Part of a small language model's weights: 4 heads of 64, LayerNorm before each block.
MLP neurons of a small language model. Each row is named by its layer, matrix (up: input weights; down: output weights) and neuron, and shows model dimensions 144-239. Each number is 128 + 24 x the weight over its row's rms, rounded and kept within 0 to 255. Numbers have three digits each.
Before each neuron's rows, "fires before" lists the tokens most often just after its 100 highest values on Wikipedia text that the model never trained on. A number after a token or word is its count.

fires before: "," 16, "s" 14, ")" 9, " " 6, " with" 5, "." 4
L7.up953:150150111103143133167111167151127137122145159138170083120141127140121136142152102129074136139147143140178103103116118098123080155153146094141140136115137139154115123103135114133101111110086090137144142111135144112089118156071174156113124110139122106137151107135140151141160141166133115127
L7.down953:123103093131096116105135116139077118164167120114121125115120127111164102115143095130162163108100097137143097115146117129130135149095122126119116129114100102108127143167103156091175115142158118146100122109130132100112134105149104132157131094145137101166131184119153126090111129163156164185

fires before: "\n" 26, "=" 23, "\n\n" 10, ")" 4
L7.up881:146115120080134153124134122090125135142142125133136115113128154165102153145066148128130103104125133141120147138134118143058115111117109124147146098163118087098118142110156128134102125147099138143128146109164136110105115111085108126099125104138141115082114144108131148175114099117126131169
L7.down881:129148109149117138108161133145121120083099124097151106130067145107128130183116149145102141137161132136131142150160096168103104137127100122177132143147148146102143134151113128132132137148110126108121108167157143168121118128124126116154115115103107170156127093147139159087149097102140112116

fires before: "=" 69, "\n\n" 12
L2.up331:079100148108089163188116101100163162092143116092157114132096137138086123107123109098161109148172113135091117148145159107142141109151067127108126137120116117075133168128114122153114137162114114175114132121088141142107108129133121142144144105117125111104082118136184151121143151152144135101
L2.down331:137102099151132088091113134121137112160110088181102142126102135136084151073108114103116113139085128123125095136131102115093166136086148127127108130127158119107104096144130124113146136125170130172091110153159111171149105175113117177130123100108120147131117133099123146132120106082125128133

fires before: "=" 58, "\n" 37, "\n\n" 5
L7.up1163:160097105103130109113146122120137169167124127117163115137107118100157087098132112086132153118089143217135093127141130114118155139164113101132109092089109098125160114134122211167121137163158113180111140133095156116109087165088115108146149117129110111135111107169148110166135116139137137094
L7.down1163:145144118116140128085169158141129194090139143112108112151122157141106111146145117103132141151168129145142155132098113142101128141110122144157113134109129099070112111110096139137142106157108153179096150134137134105122099138088143119112156126131091140093156141125096149154174115120125125130

fires before: "," 21, ";" 14, " –" 11, " (" 9, "." 6, "\n" 5
L3.up124:141129141086145127125109181157123143146174138142120113111147080119119124094116105191097129123137164148156125102080129081155124139138109132138119159153142102126121109166131104121135117097108105148135082136120108133143085148109123164147141071070124105144120119126155110147123134140148128136
L3.down124:122100112128122110099121092122091112147120146167139148117102098180089113145113122175154173122101090119142136134121081158145122136126205129130162121065162134117116128117109126173131107178147121114140118186138128127121144141154135140149100088132124115155109087134133124124107128119166135158

fires before: "=" 55, "\n\n" 15, "\n" 6
L7.up1021:136122135094112089140134158049123151091176176128116106119065104121146137123131145115093120168125137159106131109185148141117182109098129134144072097117129136109128147119138147126075123164108118138106135140067117141105109092130163117172140129116121113105129132173135117143124142112148113120
L7.down1021:147171144156114153094139107090126100146140095156134167131103110131097110130104123125116133165082134118137100130135117115119101122141125156127143135146148123151141087090122133120142152176111107153149139135135107117113133135089120147150116061160106131123160114148067097099182114116148138105

fires before: " |" 32, ";" 9, "0" 7, " of" 5, "1" 5
L2.up1031:112114113132103106154095099112143116096181090141190116126137143122103140079120098130139131187150077108078087118135116065133120092148134123099178120116142150136154175129155171113143119122109143170154128123118110120103119136123161101133081156131173129147155130107138141151098104135125088095
L2.down1031:126082134130141128121110151164123156115108163103127130124131117143128088110127111167110152154100135106119158124152118114180117139074145138170081139152108132138116136097158111186167152132139188131123101115153100151110165181136116205114114090153114075133090128123131083130081169149139090148

fires before: "s" 79
L4.up971:100139162103125132118114091135133140046132116156117088136139134143128099137095172121072144111165166132125123132122134099163124192126117140155121180131109127097131125133148095109096118125148122136112119118134087119110139149111150114139146094116178131103128117117107143117124120149135142100
L4.down971:084092117093121153112136083127088147104138123129154145140144116144125144175141152126124179148150170184144121116140149130143106160123160136108096131159130148155149094122171100120129140162169122123148104101141171095123143123111114117108110125122147137125129102104129195158118118128146127165

fires before: "=" 52, "al" 5, "ulu" 4
L2.up971:099135147100127127167130135107110111127160188122103103105124133096107140113095144093132177110137154130129134153155126078138126126152119135135115110086080102109185114146148134157118099116115139144095126093134085113087153171172146154137138082088103140094146090131120139120114144160125142118
L2.down971:165141153140104131111174101128151116133096091129146170089092141135155138084110136096142143120144113138127140089140131145100153088064163103148119124187157160074106122147107077160136147115168149159087123119157098165143136154154155103117134121129113146164132133158128142104126147075132138110

fires before: " |" 21, "\n" 17, "," 10, " is" 9, "\n\n" 5
L4.up836:128112133104100124121098127108101132126128130107167114106099105124171111105130129150118069104150130158127111128107124115187105176189127085130123143142150130153141119120168156163143088092092089122145094114103092116122102145129142157134149113134179129119112136153146127120119120142095131103
L4.down836:110113098108085143120141108096097148167111149132100120132120141126112122148131159160169122138120143148155118147128132106122113178152161067187128136111135096132138124105094134133068138139153122084122158145167081116117120159133136145094096133107156122130167093119087132142102137087152172132

fires before: "s" 37, " third" 5, " first" 5, "ad" 4
L4.up406:150180105093172157122114130121157117106124142102178100171131132146153112151141125118121124130095170129118135118145160129182152145145139090099159127161138133122106098103141135120107115097058106138103143123141142093131094093154114116119140120117139154122105104124114114145118097132137115093
L4.down406:146122143135167154125112155127153084120116106115125124124165114134163132101109098130120122101124122165124121129177116104121162149154108136148158098126124148168130124127129099152135131151080128148098136097130089118102142096103187137122093133096168108133096187145117139142149134126140130119

fires before: " –" 22, " of" 14, "s" 9, " in" 5, "tic" 4
L3.up513:144128102136160133128085127196142100142108189088127115160139116144114140103141118145133072161132142146153120125114057103122118099115116130126139137113103120096121124093117124144118080172115091118130160151153072130105097124119119087134107142134160139135126164146154109142094123139136156121
L3.down513:130104148083134127129139155108181145113124142152137129154116129093081115065103141157110141154118122170102078083091176156106112116137108131137143183102139088113127118145116137149146136103112147140147125155112100093121143170151121098115120117146119117121077118112124151163139147102125161153

fires before: "." 24, "°" 10, "/" 9, "}" 9, "," 6, " in" 5
L2.up114:088179117102136134168111151131140093137115125115188135095153127092118149116097171113115131178131131118103144132131090102136123133099109105129132128164129119120118092139093143152112096151112078136154144120107113167057118126133149095133116128119140144133148128131149127159159137127110111161
L2.down114:198101164124076124146147143073126126147112078101137095160108155133115132157133162191131123125142105105127167149158142165148117114094121116162104119075097112163189103130135124105153128128143155149155161117129129113125106100131155073148093127123149158145098111178078095141103113140107145143

fires before: "|" 71, "," 5
L7.up670:116127126136124087140107150146143204096128110175162101146142101087104124068145098125103121140148140154144110099142123115138130136116081116109115153160167067110062131129133167133148103131108095208140138138140132165104114145114107127123141128133112115146099159150101083144147120158152153116
L7.down670:170084159133105158104166130117075139125128126081112188125142069126143139202153132136120138124120122124124204126150140150140119096179158111106129132097110162143177107078112115125110144096135178109137145105102135178133109159153133150096168153101137131102170147116119165108115116135118126117

fires before: "=" 39, "\n" 31, "\n\n" 6
L7.up1255:136113121148127153089113116153131174158162119120171084075128119155134105123126102152154099113091177149143135088115102123108133167192143116106128129078135112096113110149087156171088136135121131117105105122119170139125135122105102154143080119155135115096182105210144137143134106155110107098
L7.down1255:097132050126162072125145131131114138072121135117099161137122120126095121090125135076150167152132129147186129130135158138111115108107132148110143133127144116176113122131128127166128099157108152049145099131137114129141144163145146148114124102115130134095147133106160118112161110129160121158

fires before: "=" 46, "\n" 8, "\n\n" 5
L2.up542:133130134152153174163097152124144172115135097152129152139165099111134112153118154094107099096145133084065164128119142144129111137096127150119148121111111101127118156152153171128163129121134118132126187133124127122110097142083153139127120098135171151145160114142115185135151090126135146101
L2.down542:102127097096156111084120110141103099129128139154155134159096115113136116136140152158147108138118122138116138129155111112116176101084146139126127125100132100154114149155115120137126138102097126114110103144108129150119169153166151118130101091110071179103095159140158092138108155123092147134

fires before: "-" 35, "," 13, "|" 11, " -" 6, " |" 4, "." 4
L7.up48:146134094139166077170125113112132146101109116102095104094146129148142114120140101139162137108141156163121105130083135100111139150110123113115169158133124114116145136186116117114093083112152107152107141086126148105098067164088121084150142135131125101156119175119145119123179121104117110135
L7.down48:146165117139088150112133114126129126139102132111143180168118122135119159147141134157127065165131136105138196112136092197141123119128123151166127134119137120112126124090125089134101125160131141118126084123106128149145197082155121145142165128125136172088083131155084150164117161180123133115

fires before: "\n\n" 37, "=" 16, " the" 7, " a" 5, " |" 4, "ade" 4
L2.up946:097122153130120151152126159088164174109156123131136095142091162150109133120140127133137123200109127186117152139079097139095110118117150137109149143129146117113134158084131172152119140134115156162129105131079119131133112125141132147109126163149128150159117136132174100139104122101128109097
L2.down946:104114115161139130136125160109112118111113059160100117170110154121142083139117154144158145148114147153142123160135093124110144164079140125109110143099121131082125106136167195172155147130146140110092166133116144139148099155109140121123121160170150116150143099163125133132144130125134135109

fires before: "," 27, "s" 16, " century" 6, ")" 5
L7.up1078:136131127137162121117132117142186159094131099193099161124098154117122148113136147131161113102155153140102140116098128098117116151161061103112138158097163161104130144135120091137153124118111118137117141176116131094147120159086126134156157180108138102097083179127158123086105103145113113108
L7.down1078:145140124147106088076153167144099151141140134057161108096145158130135108130147121139080137159154136145139140103125162153134135101156133148143061159117115146101106108123112142129126113145161118123119119110123117109133126121119123117157099107149153127106162168141098120170150164141131167106

fires before: ")" 82, "," 5
L7.up185:146121124127146120129108142111141125154121109135133136090147129122119140090121088156125153128134150142143133153126137105119092117156121153150132131139121075098123154156120110163165124099157145176074124121060100142124067130083139164111171160120105088180118133140129166105171167135111130136
L7.down185:137169104110139112133140105165103132134131159094119153112130128124106123170132160111135136112127153105157152103116089175097089137125109158138165136155113162129151146120145090131118143116139114132105140155091160144111159136134156130178132146128135108094104142146132143145127118129102132079

fires before: "=" 46, "\n" 14, ")" 8, "\n\n" 8, "." 4
L7.up337:160099121112132073122119125118160132109112104128151124135134127086103153080106132084128113140097172176087121129137059169103161109124107149095146101093139106129154166159135126153129120157139140152093137144130099146107112138102135138149107106125122086154134105097092149143114123122106127131
L7.down337:100083095085155106131144100118076137128107141132092124140174105087120132118129149167079146105150119160128088124114137139107105121143125085155107123150168147144127173128123141164131107151132165153088129134106119156122113130095144108142165109150135137168140146083082195137104145145152161117

fires before: "=" 36, "|" 17
L3.up757:123149129101085115128114114084147192112143134137130123171088091154123131153169124067115148111147158145104126147126106148121125089148121084141115178126131131142155126134164165109107124123104156166144129067136135127115124082100150078125134134091125100151114153158135115142142120102128111099
L3.down757:118112132125153171102129109082165093098125135075097116113129095154093145153116138163143105136124150168126117133105162118108157139088132092135146126107161130166106110119079139110108152125116122148138114100084154099164084110099188158122130071155150120201138147142118114123114110118104138147

fires before: " |" 27, "}" 14, " –" 9, ")" 7, "s" 5, "," 4
L7.up999:122138148106106105138125125115143166130125116126144118096091119130130137110110139105069115135159130105102134114112105089120116126153121148102128178100151148063122101127084160177120097116119140093156175138147098123132113138128139117104078134144120108160116126155175116114135125137090170107
L7.down999:121122142155139162127113099115167085132101119072115102128165079085141125128155097186135134113139114175131132174146132146110103109117115141127148156117093144097109156126133104127152156145186091152089134094156116157145135170141091154154147138112128141142085106105129165106133116115124150156

fires before: "s" 20, " medal" 11, " place" 11, " –" 10, " third" 8, " first" 8
L4.up1170:128156089047141136126122154160123107088142117097146101131126131156107125118147132161098092159142168118082148125133145145167107126111176139135141169151120077117131085114137112111125079140117096154143155143151109085149100125135122135185090140143137137148116108107147098156096118126133133112
L4.down1170:117161128109137115130143156172141082115136095114114134113115131122153135099117107162134108130119105118090152177101130157138135079213157131145100176168159137125140115125125194108083129149139120131095150078108137121126118138135091163133123067108157137122161181133138171156125186107144117100

fires before: "s" 65, "," 11, "\n" 5, "\n " 4
L3.up1264:107135140102135131127115134179164124111121172121169129109155101128156149125113129099080104139153127140114098070108106125155145130132095103119139153140144128077125126148147105137090120115127152149149143114122116162078137121137141129161109164124154119134135128109081138103124126153146120122
L3.down1264:131120098143129153148153086118147097148149132177116151123100136124149159128124143134102097147146146117117113115123120153128145144087201096135117135119083147171124118162141105107150131146164131109144173131144132101106124118188147079145151135130162127175154097099106105141104118079132134134

fires before: " |" 21, "/" 16, " (" 7, ";" 5, "}" 4
L3.up778:130158099037135131143139116164144088094153136151161101157106129137180155122088146157091122144137146155128112100145142134149114158144146116132132131159123114121130107143128140136097073111131104118113148110100120117128103143123129108151105147128133127178142141138151123072117118096153112128
L3.down778:098172159124140097119083126097106170144107155130158160121157151136087129123121100151133135167117152176120094144140138104132148110122138144119111139153092123135102155116138111139138091120159125148150134108140134123103101149127147118155142116116137124124119106160135115115140147120109119149

fires before: " |" 25, "C" 8, " first" 7, ";" 5, " third" 5
L2.up444:084147117104153129136143129114123123125073125100140108175155156109105130125154158164119088184135132135139115072162156110125128123132096147127134125129157098098122147127137170129084104106088119175112076135155139128129124123106122159164090134114129121125133119153138168189151183127081122121
L2.down444:125166087092148087162107151121171098128129145168135160147130132146144123121119153135142113135108100122123084162104148128115174101111091145145100145136132150120110159129113157135156173122087103132148128100178121122144121151096137148139084082114099108178110090128112151141105153127107135114